From a checkpoint of a small transformer trained on Wikipedia.
Size: 8 layers, width 192, 3 heads of 32 (1 for keys and values), MLP 384 SwiGLU, vocabulary 877, 2.51M parameters.
Architecture: RMSNorm before each block, rotary positions, no biases in attention or MLP, untied embeddings.
Training: 176M tokens, 5359 steps.
MLP neurons of a small language model. Each row is named by its layer, matrix (gate and up: input weights) and neuron, and shows model dimensions 0-191. Each number is 500 + 50 x the weight over its row's rms, rounded and kept within 0 to 999. Numbers have three digits each. A neuron's up and down rows have the sign that makes its largest values positive.
A block is one neuron, or neurons of one layer that tend to fire together. Before each block is what it responds to, as a language model described it from the Wikipedia text at the highest values.

Responds to: Mid-word completion pieces
L2.gate203:548530449506440596492449522521487493535525437486523525493453490479534500471608490551542519466453550460472496557505502515558517512569433489421432506505462602593537577481614464469576506547583511488479522524491480453531524394586473556457452540552505442552487546457449496475462545420516531603512497557454473562532415545425466550486470509482594570465557533550540459415536413493471477478525500493553628473428486563450460596525487492579489513492599549459556585539485520476490479495512484548493482590541405488580384480406541489623493509435539481522543556584441561552547554537480516424
L2.up203:492605504439496475411560515555476507538573471476461509450510550436601524355493531489572402433589527458557549549483541517439535478433519494567464534509537547472562545552493487469424627532522478522564498508507506587542515416527596579540474452479545467480536476489512468533501442455457524546491510491504510499443472529530567530523525539557511482540325580468552482467546516539530480577551423495554523455444536603554554474516486411536507502590537496500508576452525542443579460503450420482469527566502470572484538532459538439567469491442430536455564579505491510468520659514555492438
L2.gate210:498381526496492387621473552541500482607503562573538518523412565560488500534538495509555489501525501462472538581514494557511414567518490572475410529543469439484506530405463528587478454520477529518511541566478508589485526448433524461499489527547503572506430562483455502478456422555499569521492488472433544410519439489498555524439425420471570493468508452436381431436517507445511489550598437456443554565469452480470466474489419451622460540537536484407462555525471508439476556575580459594572498510486531511541506584392494478503465595513537544570524555449448535453530545492528482550
L2.up210:475455435543524449608511488439512512607531540490492509501462520519569504455456444481494585573575462396489457572544543498524438539507444501413473484514431500458433515464502493583541545488484508510488491544518458508467539603522438512477452454556495480370484546478489439509383483531519451501456537474508487447528456468502549503484519485471477555514469446520559517564502556568447545522520454507501519570507479443435560416445468483580415628548503543539444385557333519397495497490569450551488562508581543421558511614472472560451522528426526443504523390545465495473488511500593595549
L2.gate259:418513400418502468503600589498434538602495432543467550548488527551568560354519333483510535425461478439560507572481502623505541489569587563468399474472493467420490530517494550416517490457550443444528508436573463471545659476586512485448501417540519507589554533398479537552485467562499524602436443486486519560496553489467476477392530448479514519513506536530458426503557552594546518585512498511544506542522532489520452497430507532487525491466469567536467472493429479479446497513535435537504496475517550524492464443509531524454470559522469451486586509511530531464506468532505434538
L2.up259:464536502408471483502502481540578499525451486515530524502469498495420531478553470540430507543452435451379473532535597566494529515552457567516455386519495463494468514440426512501570467495499631443537536541638448466447492456545486447513522510473437559499538498551475551531443485514557574479532493525378568492613564593553451523512425438429600471495495488497451498481410477503457438604414523454497509575402496460496556578553532549476549559486467455503400542546417503568562608505470518530465409457497468507446529522540517500415490509510447501550525373498534515575477487469491553538
L2.gate315:475524515439509420521459494519644556511558364523602500506485475452453485509514478506457456506504528459467508390522504455496475565513545454472416513453534490584549535558432444558530509434438563509565520448528507502575553417373546400526457564542447594451431455480532503517517495465596473536489446442505495428521438559516542514481527429472578603528538494496383604503507441516500505512468454544519488456493417551564537490471448536561488520541473479475488466541445548550562461572549488479511484580474620464417448596516500522483440442539482549486532481428531447551457501429446610542
L2.up315:487440476471434517482430498515536545463536416531451561507537498539517545544517536451495476445460609431553467445436478445432468529529466541446476394476546507557500528571532470547500505397413498587550478468485507578557559533535558440453494482511428562440410425426507504551454501449566460499507402468497492489504478603451451564536470436513477604493535559580420489509518479490536521575498376570421492572575555527512484511491501539505497488458492547505523521518405402550469530493591388463466447550464602576412484608481397501542541500461460458558518580508493439439437503516513476457

Responds to: Mid-word letter fragments
L2.gate9:459373533580463511542589509493523524480484513551516545447480550526497419446572436549514526366511498449473564484473511497424517449506477530529499483502479487510431481526493510553509473502586585438467363517584496520543515507554494509554550334541417508541550526479419465520452484575453458453518570398454416473495480511454452536555367491507457515553515511548510472461527500463422528500464450426480457478459432414438507395489496527560507484480557601568448494480463473428494563495497403528543463474444524516478533456516503428410586461538525581459539567457485446473448572509623520477
L2.up9:437394524517486545416484408474479512538481440429534562478491466386547482534530496547509542517583491537517579361470498488571470506520506469414453557486495494474472454483548407505433578543542572437434495520526432533512531540434505477544441500509524453534562425532496468428500441517538531497560449549513477481626491552499465512500505596501451433541490475449480468516554556556480506530554504514576532497519495520335462514534506539476501452427486495529520489384477414422453499594420578421496427465483573482462487608565472488414493532488422423479445544540442475570538500602434548549
L2.gate52:529554455554508497428466519520462508460370509551420539508493582553524467493505446550466575557491598547526509566530559557442403544516433525440466457492474436459528503486538523497501623548466562430582466432423518539436519482582402474512586484528446520493521493520452428495554445489498462570539431540506590544504443432540477566490496490520463488488533478494457466496566488573572524428519545416562490487464486418440504533523563561536475501567622515517503534517470484345535554486517527448528568395450495495422522534572435558617558532548552484487488579456526514367519511537513497524
L2.up52:536488513527549520436480530530438531516469476535470556492580585494537498514479439471564557471471521494482406537526554413429502575537415524496362398460456426445448418448520481409577498661473462424537435467453523487564485470516458472585613457492513467469532497489555513506467446464512531479522486566495563475432489475523433500527580466580523488458550470516441515505577497475516486513652529414508403507469543436451500518533478496470501553512525406512463468494432487477459532511554490505598555401447535514506544517486439470561478540535557476436591523480524434358441601482490522466
L2.gate152:454492527518515562469514503474475507596457442440503447456495450535457479504523513405509433534546518523474511502464417475402481507510597503458415442383476505576504505499616464419455545534381504460560584462460433503515460495523523449449649437489464497489527481435474563499423529559533488524638483459447487518488399475405474503546530490461415519506547446503532448581556530454559521453521485518527444521467525534528568595500527528476493543498427474491493374397492495461484510508565491534443415513482521616462508557581512530560510622462504470485464541447552514429395511508466488417
L2.up152:520452553461493527534515573489443502558478395484533481552570502484512532512465529457496549532587459502521525492535424526460491483556488472446441387421452489482537472544508433496476509529379506402506497514498536520501492460568513416482612486455487414528507506530580579542483375502533547554538526487490590555514503472428481600594510407562474480499447488521572549539511486507473502478464514510554527542575480484559474519623571466529529539444516472569560443541401478450613584572522596549562542494437530470460456603541518456577498612498547421490496614465489613481510538523489540543
L2.gate196:507570477435558521546460463475508414503419523496454629395445528476515449509461448609516527494526472451589459457547502564544506506490549497539537531489513469517515468555481564488471459604479577445523510492463521536461455533431484518503431427485515435487546505552494435534488443544540480525517508453351466541517459554543456472446482536585387628576470530448456552464511424567373477540551544477558494487397464423438500473467570459463564474550451492506420410539490593456552517520568552603474468447532441493455523550634542459471464463439458503541484525470514534467479491480492567574
L2.up196:571488479570487489481516546498538441511422524453542493496436583470528505514508457495489520540452518508480491450505473503534529468489514456536456463443531390472485503496476376486434528517470567437456520540524523579510426525492475462550487538468391610517414481501504440446657497486570414492591416486497438463525541509430454399489358468570424577553493503473530408555493510558554443561546507420463452450474518494476482571549538523553506417575416477522510449487547507587470530501532481512486505491429494541454554462476474495390499555585509408526466513559478524465440641425585506574

Responds to: Word-final suffix pieces
L5.gate168:529555503452579472441463467541409498553481483480490456556494475405559515414485608503466486463452497558410494389480528543525469447599456442455559474532555538565581371478461539510520491476510467623516546496514415499441536536472573488486524411517455435526425462565499508508533609534520572516497494497463545540505517502518553485464498421517521529557427462485444608555462527510464403517604584497487530505478434467542469527458524447490583460523582403463464550531481507469554545528515494442498601540529444333449511561497507569493514366463516477508537576460497576517520552489478502507
L5.up168:437492590562503427606567470525531511500536473490522479362527475498415560503502516525497541497620512451477460505429481560518535475574456555525450514472491487498504519509563454508400518536400465437458475422512406460455467479501543471542543451417609422569477471467478580515521497555484362499474493517489498430418573504541562460448442523422448462583560571529519475500583552499483386499527475431476442513546461448562473545492514513474583510610512503422501536498480430410487582461542457399503476496495463500502430475522464589492499487564576490436499588463500446519534506388518451545

Responds to: Split-word endings, esp. "there"
L5.gate367:527451464406512514570419432508442507555468570395418453583492522541450418567521473421466492541495523468460412401494431524545525467552445498476463511526505545457529455435549452482497396521471500491491547414556506471483458559577551570537440587465510428505451511480470463505444565463518467446519583526403510494424504512480586402492445526557449519407548563472562532533453564538567497537565485494543494485463491522524506496491533515571575436460482430513423520472500514545504487547458449422581551497514454381464557487393467557452470474430586333509553478503477445538465450490456482444
L5.up367:584464514516435443557557500463538496482480541416443499490534579528460488464419491401451563513404393509547529479507505474506577458500525466499601533590460577408476542470620519504448491522539594474462513510484479542471556541567516494437478479518480521482627539458571556571591544533501488549564573492455593539527467527481528453396577528552540523489592452480472575505561480531578475532485561455394550570535576565566606521522451470560539444456464507497490458480479520450428476454422546552447501532529518471441548505583529483522479520530536503472412481478491475610535466572503584427

Responds to: Word-initial fragment pieces
L3.gate29:449481403498563381534554531501518560561478553480463478490454520441539478431468559564533537553461572448495454523518597492610484467544428504461453602484507501479443488528462475449497508547386488569547561546526431617421553439513462486485481447513500573504430557508515567545491520501511637537484496465614541556532515518592461513513485441545488466480401458536561483489463472473529456519515585499413488505478498385461436466437505469514535538541393415537474521550506504536476422527478610457501556463494540467442511556507543480388576466469492373422567503549494543513460540462482561529
L3.up29:583569474532506460447630463539410511457467550509493560451478510476458466579468379500524476518499432504474499450415449478498523501513583442584466544471619535434536538583544459543516453464532498426532484560425459498466472451430546429574542535540579424569445492484467492490427481484467501521533530487480462556517458546498471538510552417514478498457535537448500431508495432502559459559447542444393428564491489567491470490401442526453539500429446531529465527474494433620503533472495488406601425582447566458539621469490565444357505476523541529498535505529523396526503512538450475524
L3.gate45:466517532491497608609536631547482555551511576484570582503500528597525442448435569567447652463565501500471459534477545556487463478465546469487471523490454496555525567353480407447500485490548469567436541467450538503488485515515509599525520484505473489482510556478522549586504451516554469539444495509512470431510492470669571488449481494497463469576407436371572476480494466556463433490445499384456490517427516500578564452503503522538544578475511479415465487573475447477447509551539579511454422420523507414494487558525527502546453468486490526506481583484448495551510550512513451512
L3.up45:549473665567484521528594563391485516533510523537455543666481502428519465510492488508461541547503387461505583534502609485532524518510511546456573503520404543490458431497497496502545472430485473488524582515562515505671498418504534469531512508426463485441440455525574523469469537501465444498417454431523460476457550476489577443527555501480497475453546417600514527531491472350513458521516509490570519549485418458476614423490494461464543480471461500556488478551454573490405574474504572469487467534488575555548552494533525510503521502484504579458518598519536505501543441511452417496
L3.gate57:523529472558545474582499485507493510468459504459365535484530533553514584417487426523518459431481528455491465509555366474482532594466453612550541527504431509482423502570366546483458495561491447470521562519439458440303493468489495568476578467448492479522545551475558580491509549495519482472514486520429484538518563459496486468461491494492495512492462432456575533459531572593476516493587481463415519488453508407505454409379551515489496485483417447528400443501520505533486453549509530438449537562560513558502473475522518445574536402544516533445471414545487391581448533468482521507
L3.up57:462558551499499604512500445447429445494493396519464441561495372419517459510408561555546482470490497541474605457532553563466486448531529468418546529579452430510486550592413462456455506552538513556567534550458577468544596444425454549586560520494431529654465587499461466503485544511458448524467541543507468510627502464471440489480542501473523550424543543486512490462516514545513519483530529560428524488512460401446445531509421504578596445413529467535533462456526392512479493491467503420564451617477560460488495540479524453493424545554490512454500471496486458511430459555530462522
L3.gate262:486473517467469486516573496556518539445484527430406455502564523430559487533424469485505470563417450560429540507480508450522438527499532550601509554502568524430549512538511576543452416538539534496355535561528486522528599451580471469556570547556457505509580519494499529507548530547572578483619475502447508506530400610493557476424533432471493581526587470471479498472555555514526469484470526416442414488327507442492565450487532569531490558537429478537489488515406536567499531489469483413490514537454471490520539533519571439519476464574507459480581394489466440496514423468413521520
L3.up262:506528484521484441545544501549572466486541425446474431439477514501484452546401459587487413503458456502605528461499532559502336519586528454578520485502515476411495497538603516429474468531548535467465443502490537450462529514513517502460550488438508533498581562464477447468456476522514468536610471432527498511437549503528418421491494479510452589437557575419496516462507514560510500458496535407460478501453598459465524535560451471646565479401423450499505548410461460513581483409571574449598529516476448473475523561515450508566472502466530433426427500461471458540515540536384466556

Responds to: Second piece of split words
L5.gate203:439427529457531506517548525477414478448564452523439534513522469523498504449408427574529389399572495445427455561469533429552495516512482532502474586507510500502514463583535474478543512495568610518454452531503475537547573497479481476459541561529605521522577516483456588470571554467512536480519471434444555520550482469471491530522536564526443534523518462499426464425549507571572495449391610596530478461544466591447564566493465544462514458400574431570603580413562511455501464537582389502531477564502562533527513528479514533404560517547517522557466455429462565499416509518474441526
L5.up203:464470503580535479525538526524462511542543482514464492446516528453592494516575487470531523565514466468522505602557492394455482514480548581505456477437554440483518548524494514507543498592452523526531570534543553464510488415599550534457543454529559467604493498514449571445506428447510570527440534437572488490526424478495440486452453492550496424506522522552590511487528469472548485385430541413525478600444529551474569516535467464434583533402525508461531598475480513399485449532617417407473530514501532525559604454481438514463541411562506449540618489458507566522396527450417544579

Responds to: Word start after bracket
L2.gate74:515580494559463469563585492519442500466519552539457504480498471521439530541417484501519571545491504453465496604542555498484488534479577570515501544546446410450590549529521579452458487452433396468433601496463534466454579574533538507566497522523574571438527521505465513414525499500473525476459458532527480573501536479500516478466517503540487600418443443398505552443544427519551504494478541500375500566448428618415492483460362589572411521413461488572505533509499543504500533472539561501564542566502575416479582442453499426457455537501525412502462485566532520568474487572519469426
L2.up74:438519459528538492495425439587501532501542464521564589529511487488569439372588508629488512468594429466496510474556486535583505487497494515575529521483602397479495436534450476529482526594417504413536509565498494513523600444505504416484508575495436489554472507530505515504384513550471453503507507447466500547532503430492529465473498493519490448456536434520402551542456538527456559580420510538530540507389478484442544526462576555506516494533476528527392575589438498531506606497522472493632565468525479535615478485505481436507597485454542493414591507426571543453504532480506442539
L2.gate82:564482462455461581470606503473448533449491586421498536492553454496521478461516489512653526478479572459428662499509449526480443500586480473504503489437511563488434501521463532585502561542566525481375463486528503536586553501590497483521562384451468571491565544527445532499491511513428510543567514572547457513432568568520473524465480558557475509426455637535429467532522547591474495494551480497496571509527464482516502508494458550444503470459517506464506489567474516591424478538405404455551544554430627534580518455537530447520451551501436465534469492479481416538577547511540477532
L2.up82:563467561470529425516481498483495464453500485571528507477451458428485447579571519493521466478523512606446424505527555518484677496511515528482475561490578490384447403461548560430553506509528459492441588479450438489492524539501449554504478572461553503424406545536479565627439489452507499531479506468393465492545526479539405441515512483507608434405556510430428478555437411482486602545474454521487497546511451516475528466569428543425502489512476407569492508434492520467540561452497511479476459562489486460591468369453542576626537577444506535466511513503499530505470515535514519485
L2.gate121:482441445542507474601559516475529492540535543540459504465516544497535499381548445557531522506411459509473563523574430442523488510525465542513479489454497509536424501462398558499442498520523543501408480474588382434566521498490535432536545441414544475540461514594485537484412483602450561495462494506471401506457459474492455391526420478491472490547527520551509454451390515458471520394489513489477482503453386446451514387464432626512536501425464583550540416534486524592457564437461514471494498445436513521414529489572527498546456537555517523462492496546498536443467530559615411570
L2.up121:591404533488531465570474487442524568431489509451541526441580588573512513432568549492493568458482461456522491512537471530485429366491489557598511506595511433535491533501521451508393466568584497508449555559536473563544565430449515452537536538423462449616496583516541477545447472533436478495522445574463514588447460539589448474531508463477512434480478438440440503456445557458564533526533509546453392457475538472436529448538466526510380470500535452555507489543474424469434500426453461506619485531489557517502564502521429545576480573464576555412545495441448484470466524444520481443
L2.gate257:488495476529547512432498465502466484424504527523567554432431451424510484469453426471500550510464520491425481447467585543506466499538492628496527474462536492524573469554521553480549522479567551399482419503504497500399566500526560557584410453406485451452508500461462450501498379496531534559494461466395447500471459529558564495519566593497486454570581501514541527498520534492560504411465476521548455419480512558485445462542533426521476523415480498537571461370496542479522586342478485427515506460531489376573545438532421482519543475470568433395512588561507455527488569550466518502
L2.up257:564508477501547543487577532535456503462493545539410504421500492481541462472416570618468449518527460491492460484538513543529514536552592593501682500465444494469462415471499542575580527578552496476459528554516427440391579550447443519460547530468469469607535497514484489512450403514462515522465468494545527504557421586576458497451539441496524485520473504419511511412511494606501516489521473444484476359506504492439534505575434502510502501504530515501436562522426440589607511483519550405498502464479497414486488494558445409475590441527504536460544627442458497483495520504496476591

Responds to: Mid-word completion pieces
L3.gate210:545495464477496472431498468559462463649488493509561620490412525531478590579467417491522588447546407493509563519450524437515420561499438546505568504467455493531576563541588503556480514492482475531463467607519445443490478551587536528596505449496520444409502538523512500573453596472498399543536595506558494502534483484480574526512579518577443460457566447523488510427557488513477519436576524494459436495479553454494467502500473476444459489531510531433529522499504438467486464648524563497489564521524546516481559559362538429483430498396583457464465457531545472501518476576503568569
L3.up210:534468527435490551498552536549547472468436554524480575435549466497550516555484465383468487523459492483548547490530571537534463468447421555444584619452507612537543583514574524595502539433503560494401500506532578444458405475556459553510475499573470508477606449534439446655519512424560464486471454522506568490541496457486538521572526488485491515535531520473437517376575626485556421493468524463521532560502577530533500582438560480459396522552493499492528498561582458476489581539474487472506592475510487459446520490450514480525584518453523485535484515559514578554522421589564547507
L3.gate268:440511481531530468539421363538538488500632470542565586494580490420480591559515447511510496467511515550499527584563548445569502434443431471417539475505450567406534415449514545568412515434502442506465527554503453443480495512421476556461601500550385452501482551374518520468583535451460445541474492415506502532554541453576501453477526447523501447545483485537534615512522566493548481498481573464483512463453504543468385467506459478550528524652523532543532541560514478516485561527527490510518515523511513467548529436446548579447498510501575525459534517546504513481513519554543371592
L3.up268:407493460578539526508439404551540481556624430579546520460572499472531573441522554501503504499518530528466525628501469532574496442601421476499508459477469572477569501543528510531446506465486455592515492532499485451502477456457474486443593533487489445476502550428569491475467521436582500537403501465545493533548424488564597468459446513495523514565457461511495694589579588500579456511607538535473480495476435506534503502519525550475443482626489489525550486516549509507517487560507479389465487548510489525458501474455586610494447434405406552478533484544441443483486466471503453513
L3.gate293:512532523488512517489459499500516519508452457502468570552461464470451526461442468535435537616511496495489526522560534480564508495520425627510443484601451505488442497471564523497538419539380479510430531499505443463484568456550544583564474486396544473495480555469552507527516556477496580475479483513499459474616452392436472449448494538539556385477523491520396477494509486532427542467477562505610605482478560469496398552522460483486532537555431467444453583562432486570612456579558508503557533485516478459475549578559571519463494485536470375597618516486478455471517464411545540559
L3.up293:495526444544461511476573516528566511541426500474441485527537540535622500412476462543515505605468460475461458601438463541517481465395593529531531464538428519539483454474483537505389428520548443576505508520536447491465521437486519491539524431560492506594470444412526502542483484479495553556454493550578500495550472428473507352433502558517509495498439480561465505484455531506535494500541497513541525485486488391526493553495434448546483516606506497637496501701507425611452487565534529496633488504528541434455479435478465482505430493533475458534580448510405462498525529439535563512
L3.gate298:462391607526520550478495498522521500656502459476545449527538548452551486440490452538510577524525589441469525525516511487572492468480490435521510442535542507582632539486492444475564491512540507545515547614443451458506516470560434480489475485499528493541544530469564486479505439422530471475548476551432511574459506505579532499479436520477454546512571580585512557485407627565524500561571599519521524537471517529478516477462509515567500509563545490377517479576451477387584579481501456588614495487524454525531435602489541571515507544545485482494528479563539556396559545607490480545
L3.up298:506495487469535569530518573567476511545526469478511452544562549453503544543516483558603413428500525536524557460453511457559514471629544488496566467590436541573537455521543474533490549459480480425438569543467489560463618489476422524496507507482587472514549475481432458497481438487527485470517513561443477483477506587538510502433484436435439398586500599564494587608576517514518408442534473540470516453479443485519545527456519604557475570461526594509540486529461502455599562561482436584602491510498463495540589487490534450560396477459494513448542501520541517435576559588455383528